Weights of a small transformer language model.
Size: 9 layers, width 512, 8 heads of 64, MLP 1792 GELU, vocabulary 16384, 34.4M parameters.
Architecture: RMSNorm before each block, no position embeddings, biases, tied embeddings.
Training: a variant of Muon for these matrices, 870M tokens.
MLP neurons of a small language model. Each row is named by its layer, matrix (up: input weights) and neuron, and shows model dimensions 48-143. Each number is 128 + 32 x the weight over its row's rms, rounded and kept within 0 to 255.
Before each neuron's rows, "fires on" lists the tokens most often at its 100 highest values on Wikipedia text that the model never trained on.

fires on: "2", " of", "ent", "ty", "re"
L2.up315 [118 147  52 143 118 157 177 159 166 147 103 147 101  80  88 108  62 113 150 106  76  44 103 154 166 108  80 159 110 134 177 184 103  99 141 138  80 110 131  70 140 183 159 175 129 135  93  67 157 160 120 124 177 123 175  80  90  87 220 127 138 185 139 137 151 149 106 137 133  99  47 112 141 103 140 111  89 152 140 114 159 150 127 137 144  90 123  72  90  92  88 126  90 136 134 144]

fires on: ",", "y", " of", " British"
L2.up105 [157 124  94 110 103  73 132 165 196 131 115 193 105 162 127 112  65  76  96  98 151 138 108  79 154 133 116 116 179 123 121 169  99 109 128 180 151  63 173 178 114 143  83 162 162 140  87 124 136  99 132 103 126 176 140 114 119 123 122  70  97 133 118 126 137 124  83 135 112 121  91 132 103 150  94 114 125 163 139 127 105 117 139  80 152  84  58 137  88 121  75 130 138 158 128 128]

fires on: " B", "4"
L5.up844 [117 139  86 106 113 146 191 133  95 112 155 145 143 172 123 107  83 193 137 149 180 125 128 168 109 109 137 125  87 156  97 115  48 105  85 103 101 120  83 102 148 171 134 105 171  84  85 114 118 166 141 107 154  78 149  99 105 137 130 159 116 141 179 111 121 117 142 136 191 154  86 123 126 138 139 179 117 105 146 151 165  77 136  74 167 183 121 115 110  78 140 116 137 142  82 131]

fires on: ",", "iot", " Be", " of", "ad"
L5.up79 [132 175 187  66  70 204 116  94 109  87 155  97 106  76 150  69  94  92  94 123  86 133 157  84 139 102 138 134  91  87 107 117  98 143 149 120 151 208 107  98 128 125 159 100 125 132 161 161 130 119  77  67 132 152 143 137 200  83 106 203  74 108 128 161 129  73 139  94 136 105  83 155  83 148 127  54 116 154 118 131 144  66 118 124  96 128 224 124 137 117 138 125 128 110 114 173]

fires on: ",", " of", ":", "0", "ip"
L5.up1316 [144 116 157 139 142 168  30 157 117 175 157 101 115 172  87 123 138 140  71 151  81  82 135 158 152  99 156 110 156 127 141 135 112 111 132  68 115 114 114 124  95 154 132  92 128 121 155 165 127 165 138 102  66 128 169 118 178 178 112 153 153 142 123 110 105  62 171 174 156 175  99 107 178 118 113 101  75 180  99 192 115 179 136  86 128 155 108  97 172 120 173 145 109 116  81 123]

fires on: ",", " (", "and", "\""
L2.up847 [130 125  95 135 130 152 141 125 104 120 118 146 145 126  88 101 159  78 104 101 104 102 129 111 164 161 141 158  72 189 149 144  82 145 144 121 150  89  79 131  93 173  88  64 118  87  72 105  85  61 156  96 115 118 176 103 135  89 115 119  69 143 100  79 144 106 135 197 174  83 122 103 113  90 116 163  96 160  95 164 195 119 100 103 138 111 103 138 134 203 112 176 164 161 136 117]

fires on: " of", " It", "0"
L2.up1778 [135 161 171 136 187 133 156 116 115 105 105  86 131 143 134 168 122  78 172 180 113 157 153 151 200 155 118 147 164 191 153 137  87 108 208 124 152 144  63 120 163 114 123 155  95 109 115  69 155 200 127 138 124  87 131  61 179 148  45  99 120 127 135 151 166  59  93 115 164 154 120 149 126 169 143 108 143 161 120 149 111  83 106  74 195 190 102 100 149 129 109 117  85 129 151  97]

fires on: " |\n", " ", "\n", " ("
L5.up558 [129 124 109 139 136 150 117 139 143 131  84 104 141 133 164 120  99 155  99 115 118 148 164  84 137  78 165 141 124 123 144 137  91 110 149 128 133 102 114 104 111 104  94  84 112  93 141 146 121  61  82 132 149 138 163 141 179 156 133 162  84 125 151 138 155 121 120 193 177 107  94 209  98 144  98 107 136 134 132 107 134  92 116 161 111 136 142 111 177 155 146 146 102 145 118 125]

fires on: " of", " at", " home", " to"
L2.up235 [ 95 168 141 109 116  95  64 113 116  75 167 160  98 115 149 100 116 140 123 123 185 172 179  97 174 139 118  88  51 154 105 131 141 136 111  74 121 108 112  98 124  74 108 149 114 160 196  64 156 120 126 132  75 126 134 132 148 102 172 156 143 144 113 175  79 154 108  92 104 140 165  98 127 115 168  72 120 115 161  98 116 123  81 118 108  78 156 137 110 114  80 113 116 135 122 163]

fires on: " both", " between", " if", " '", " Though"
L2.up177 [143  77 138 156  64 131 113 112  98 166 130 149 101 121 178 124 160 132 136 128 136  55 122  84 201 174 111 133 155 125  96 101 123 106 140 148 138 116  91 142 132 125 112 112 128 212 152 163 112  92 131 106 111 121 159  81 153 100  80 107 146 100 117 120 142  59 125  49 192 169 134  76 148 137 133 123 139 104 152 139 122 120  73 165 130 128  95  86 103 110 170  91 139  70 172 136]

fires on: "5", "8", " Votes", "-R", "-D"
L2.up1326 [ 97  75 174 134 123 126 113 152 109 158 119 153 126 171 189 119 179 159 143  95 171 152 108 125 165  77  99 128 121 168  93  53 144 168 127  79 150 119 134 138 136 121 106 174 150  93 110 136 137 131 170 151 170 110 115  75 123 153 148 106 119 117 156 148 149 152 135 138 217 161  80  88 121 165  79 114 151 110 143 176 169 155 150 133 154 131 148 122 125 106 180 131 213  85 148 140]

fires on: ":", " km", "um", "idae", " with", " family"
L2.up1094 [134  73 123 102 143 167 191 122  82 113 152 114  94 125 142 145 143 135 163 109  94 126 135 142 183  75  72 149  92 171 184 104 110  92 156 150 158 135 145 174 117 123  85 109 130 139  90 105 131 141 172 142 136 186 157 147 101 180 169 156 122 113 172 219 161 116 101 119 121 124 106 128  99 115 166  99 125 164 139 150 110  92 138 173 125 132 111 130 167 161  99  37 122 132  93 153]

fires on: " United", " ("
L5.up1262 [159 121  94 151 124 167 114 141 155 113 122 110 127 112 164 131 111 154 134 109 136 149 114 134 103 149 186 165 113 132 165 198  94 172 160 140  79  77 123 137  89 185  97  79 125  97 141  77 134  93 133 192 140 156 152 128  79 175 115 199 162 134 103 248 158 107 132 145 201 181 189  81 175 126  63 133 159 130 119  91 153 123 104 144 135  70  90 112  75 110 169 125 169 189 122  92]

fires on: " A", "O", " O", "A", " I", " U"
L5.up1346 [174  64 108 132  99 107 116 180 147 181 167 118 148 115 145 118 117 139  93 138 111 144 168 103  73 202 131 138 161 107 176 180 197  79 177 127 113 157 109 107 158 143 122 140 130 127 183 108 184 168 105 111 130  61  83  99 125 111 106 130 175 119  77  85 139  93 125  88 104 164 118 131  98 130 134 188 146 172 126 149 127 157 171 138 120 179 132 112  89 118  72 148 194 159 159  81]

fires on: "0", " and", " &", "em"
L2.up47 [148 138 126 142 129 148 114 116  68 129  82 141 167  89 132 184 135 126  71  70 123 120 109 140 164 153 117 151 129 106 118 150 119  89 137 119  88 169 129 117 103 135 174  67 117 117 113 139 154 141 174  93 118 142 137 165 135 149 117 155 140 137 125 167  61 129 174  96 133 124 129 138 107 159  68 126 151 126 137 163 144 189 163 135 170 191 142 135 134  63 141 170  67 129 173 195]

fires on: "8", "6", "7", "4", "9", "5"
L2.up251 [ 83 126 149 107  69  91 131 146 151 120 115 111 118  61 118 133 147 143 134  60 164 108 109 104 179  55 151  82  89 125 158  98 130 168  88  77 164 124 156 120 207 170 138 168 106 106 160 160 178 163 154 101 155 127 106 182  57 169  90 130  90 135 116 146 102 123 128 138 120 144 143 155 136 133 128  91 101 142  44 110 151  93 138 155 135 129 174 158 162 149 144 117 136 116 124 142]

fires on: " of", " at", " the", "f", "z", "b"
L2.up404 [187  99 181 143 101 131 159  95 147 125  97 185  96 135 129  98  84 136 104  93 147 153  84  66 129 134 147  89 170 128 173 110 148 107 102 153  97 151  74 112 169 139 127 137  72 136 115  83 129  62  78 149 133  93 160 151 150 149 155 127 126  86 134 108  97 124 140 176 171 156 108 123 140  83 112 131 131  73  91 162 180 144 128 129 121 144 112 159 100 115 126 124 131 116 202 142]

fires on: ":", " family", "):"
L2.up670 [135 106 138 149 106 169 161 119  87  80 124 150 115 110 129 142 159 123 123  53 152  86 197  90 140 101 114 115 105 134 167 147 147 141 127 148 177 134 156 148 144 181 131 129 191 121 192 133 115 182 172  80 119 137 140 155 105 199 145 144 140 150 123 102 132 123  93 103 144 188  67  63 158 125 192 117 107 120  96 111  77  98 165  74  78 100  93 109 127  80  91  85 111 134 134 145]

fires on: " and", " at", " ("
L5.up892 [118  82 168 111 141 136 150 179 132  74 148 116 173 140 116 153 124 125 145 131 155 124 154 104 136 158 133  68 137 121 156 103 158 128  91 171  78 152 152 130 154 144 150  64  89 100 128 119 162  71 135 112 149 114 109 165 121  81 127 130 127  67 112  93 169  88 105 126 109 133 108 174 144 111 111 149 162 144 180 105 118 102 132 109 120 154 171 170  43 169 115 152 146  46 134 127]

fires on: " re", " un", " d", " b", "C", "-c"
L5.up1622 [119 184 105 151 143 109  90 159 154 124 159 128 134 155 122 147  98 125 169  77  86 110 141 126 114 110 171 165 145 120 142 147  66  80 117  78 149 138 113 124  77 130 129 108 127  99 196 100 119  91 105 135 129 125 139 106 131  91 103 141 146 125  97  84 156 151 114 173 119 158 122 142  61  77 151 130  83 165 140 136 147 147 158 104  87 152 129 129 135 130 130 163 124  74  84 192]

fires on: " Ar", " El", " He", " Real", "He", " he"
L5.up11 [149 149  80 202 122 106 137  83 125 145 192 164  93 111 129  82  67 149 123 112 101 161 135 118 138 148 126 151 164 148 160  85  94 174  90 127 200 100 176 138  79 143 120 144  72  72 149 158 103 131 117 115 129 105  91 137 147 142 110 133 118 165 169 154 115  92 111 123  63 176 104 102 124 150 111 112 121 154 157 126  68 129  90 120 160  93 128 156  69 121  77 142 151 109 110 155]

fires on: " Y", " J", " (", "\n", " T", ".\n"
L5.up1500 [ 90  98 102 141  91 124  56 160 156 144 156 158 106 126 153 137 162 110 106 128 132 155  77 143 146 162 161 124 110 130 127 147 115  48 147 154 127 142 139  78 132 149  74 130 123 175 146 103 134 116 150 108 198 186 147  94 117 155 123 132  93 113 121 172 191 157 108  69 214 168 159 158 133 124 166  65 167 118 134 177 119 148 100  99  58 166 149 194 104  80  96 173 108 149 132 116]

fires on: " and", " &", "–", " World"
L2.up879 [109 119 156  76  84  84 115 152 170 131 142  98 130  84 115 180  77 119  94 109  85 184 144 134 141  66  83 104 124 134 129 155 131 112 119  99 121 159 161 139  56 161 124  23 128 126 176 131 150  84 145 156 100 115  90 124 101  53 158 113 153  97  60 144 101 145  91  91 129  97 108 124 113 125 159 173 132 187 112 131 123 100 124 133 178 191 135 145 175 169  88 186 123 128  84 124]

fires on: " of", " de", " m"
L2.up442 [135 127 101 112 133 138 147 100 190  50  76 157  90 123 124 102 192 161 106 139  87 125 154 128 151  94  89 124 112  96 179 149 104  97 197 126 132 141  90 103  92  80 149 154  69 111 151  32 124 124 104  65 120  98 195 145 124 114 161  92  73 139 158 128 123 135 164  96 132 123 118 129 144 174  90 120 149 153 133 100 112 134 154  89 127 133 152 139  88 110 120 122 141 150 163 150]

fires on: " A", " U", " T", "T"
L5.up403 [168  69  87  89 130  92 164 125 168 148  91 160 115 125  95 154 142 138 145  99 108  83  87 141 114  86 122 157 166  69 147 173 137 141 147 140 110 118 140 142 162 181 110 106 175 132  91 138 121 140 183 151 181 120 131 211  85 187  91 154 182 138 122  72 145 154 158 134 164 121 122 111 107 118 172 161 103 201 162 135 145 151 173 117 181 153 138 123 116 118 134 148 156 132  90 135]

fires on: "st", "-", "w", " would", " Will"
L2.up345 [ 91 119  65 106 159 122 167 120 199 183 106  92 134 152 157 125 121 136 101 129 142 147 128  16 156 185 127 125 129 130 165 116 120 154 136 110 109 131 133 212 132 138  67 142 147 146 136 112  93 139 144 157 159  95  99 158 136 112 168 145 204 159 147  94 130  91 139 176 156 124 139 123 151 117 104 155  92  72 131 103 190 128  95 187 158 131  87 111 179 180  89  91 127  72 164  95]

fires on: " of", "ip", "ib", "eb", " into", " the"
L2.up666 [157 138 100 139 145 131  97 144 133 136 134 105  89  86 173  69  96 182 105 111 100  60  95 114 181 206 114 104  93 105 103 122 154  89 116 162 114  95  80 134 139 142 142 130 112 104 131 135 117 110 134  86 110 118 103 107 100 129 130 126 134 143 190  75 118 132 143 161 136 100 205 106  99 160 125 107 116 158 110 202 171 119 124 105 126 110 112 109 193 132  59 113 158 113  99  99]

fires on: " v", " James", " V", "4", "7", " M"
L5.up202 [138 115 140 176 116 108 184  73  91 110 100 173 127 126  80  70 164  62 127 148 180 111  54  67 143  63 110 103 131 163 139 235  99 114 132 180 151 132 100 112 134 113 102 146 128 205 129 103 166 155 115 149 135 142 152 132 184 115 132 204 141 109 142 145 121 194 111 113 185 143 151 111 143  99  89 141  90 114 184 128  74 178  85 142 110 139  89 133 145 106 128 124 100 125 153 139]